Weights of a small GPT-style language model, trained from scratch on English Wikipedia.
Size: 17 layers, width 192, vocabulary 4330.
Architecture: LayerNorm before each block, learned positions, biases, tied embeddings.
Training: a variant of Adam for these matrices, 9485 steps.
MLP neurons of a small language model. Each row is named by its layer, matrix (down: output weights) and neuron, and shows model dimensions 16-143. Each number is 128 + 24 x the weight over its row's rms, rounded and kept within 0 to 255. Numbers have three digits each.
After each neuron's rows, "raises" lists the tokens whose logits its output raises most directly, leaving later layers aside.

L11.down600:134064138106162141114151152175136131119106090121163115119136134159145136138121097104159109099084126103074098170126109144154140149120138096126146135131185141099118139154112105129103097127115119139087179135121153112141124150071097191088144131157150125126135101117153113151125139137180138123125096098106104097116159142108144091148120088131142166144136133117130083124191133112151172135100
raises: "ively", "ently", "ors", "ents", "ent"

L14.down507:137171133133133121175079130133103102123133128101123143127136170144144131124117063153107091179135167132079114145159111107104108106105122147100156137154131146153138128158134180130155115131127148098145148143134145140148104113106157125157123157134145094129108107091128101103139158143152110128153110121104132115093126095114092143154121091113156150123132122149158138126150108101144143116113
raises: " of ", " of c", " of", " of f", "s of"

L14.down558:130175109142178138116112117084164120112127130096134127136101197100093119157112151133134161164129162108106113136121091116144152106118154104162126151126123110154112115153096128113123096108107138154127126123115129175074132141137124130132125152136165115090150127155067094143100070177116131099184128108096145131101160086123158155149111129109121118199147115157150164134121120107113108181084
raises: "ally", "al", "al.", "s of", "ality"

L11.down491:130082125109178126162113100104146085118133148097109112170133104143067191141137128156162082154142167136088143088123095118101151126149114106089132131111119164114141156132098150141074136129155101113106187140149128127098118120173146133103114109131110107127167105109139132111148141127112161102130148116149149080100160100122102116094156108107112152090140116084140119105146172097145140141153
raises: "\"", "\" (", "\" | ", "\" and", "\"."

L5.down193:113153116108103147125107127134104112118110159092145137120113103129139095133113074146137146090150169117117162125159135183137094124162101120085133121152132150168135148160062063115102163146170151144084106129147186137060116127146120157071151150132094133133121135123121095172177094102108118150121147167106108076111123130132141146132101106149107147125119134116127126174155103118124144126116
raises: "is", "ise", "ire", "ising", "ult"

L7.down730:123130103134145157131086138134143119178110119144142133149136149128120155166154114112178136071115122125171144103097133059117122123165189124119118106125129192094125119121106090118124135133128119092100096191086122084140142093177117133130129125140112110149136121103085110168132150094134116124106144122116129131090122095144133118121108154141131124114107119124145137156213076109156130140135
raises: "le", "ony", "on", "che", "umn"

L14.down318:139122174170121096142154135099151170110103176124124117140169058142109143144090134153092112110133138104131121196112090110115152109116127125158171122161091115162162110126133086136136139147114114120129105093106144153111099144102100084128147139152138120123109115132118133162141127119151156121155159104149118133143080139097101140131121153116161132132126100099118129164123141100163126128146
raises: " on ", " in ", " on", " by the", " in the "

L3.down436:092110088170163104145130091124183119130121171124113075177127100098102141117123139128146132112102124138107095120119158132127133136130139166128107129122098123134153101103078086166161144152079105190111139189169115137107124157100123144128124128121131127150126123099153126125155132119131153130120114119124132129140132137121128120165076128124150122176097128131140098129125119116099162130172
raises: "o.", "o,", "o (", "o", "o |"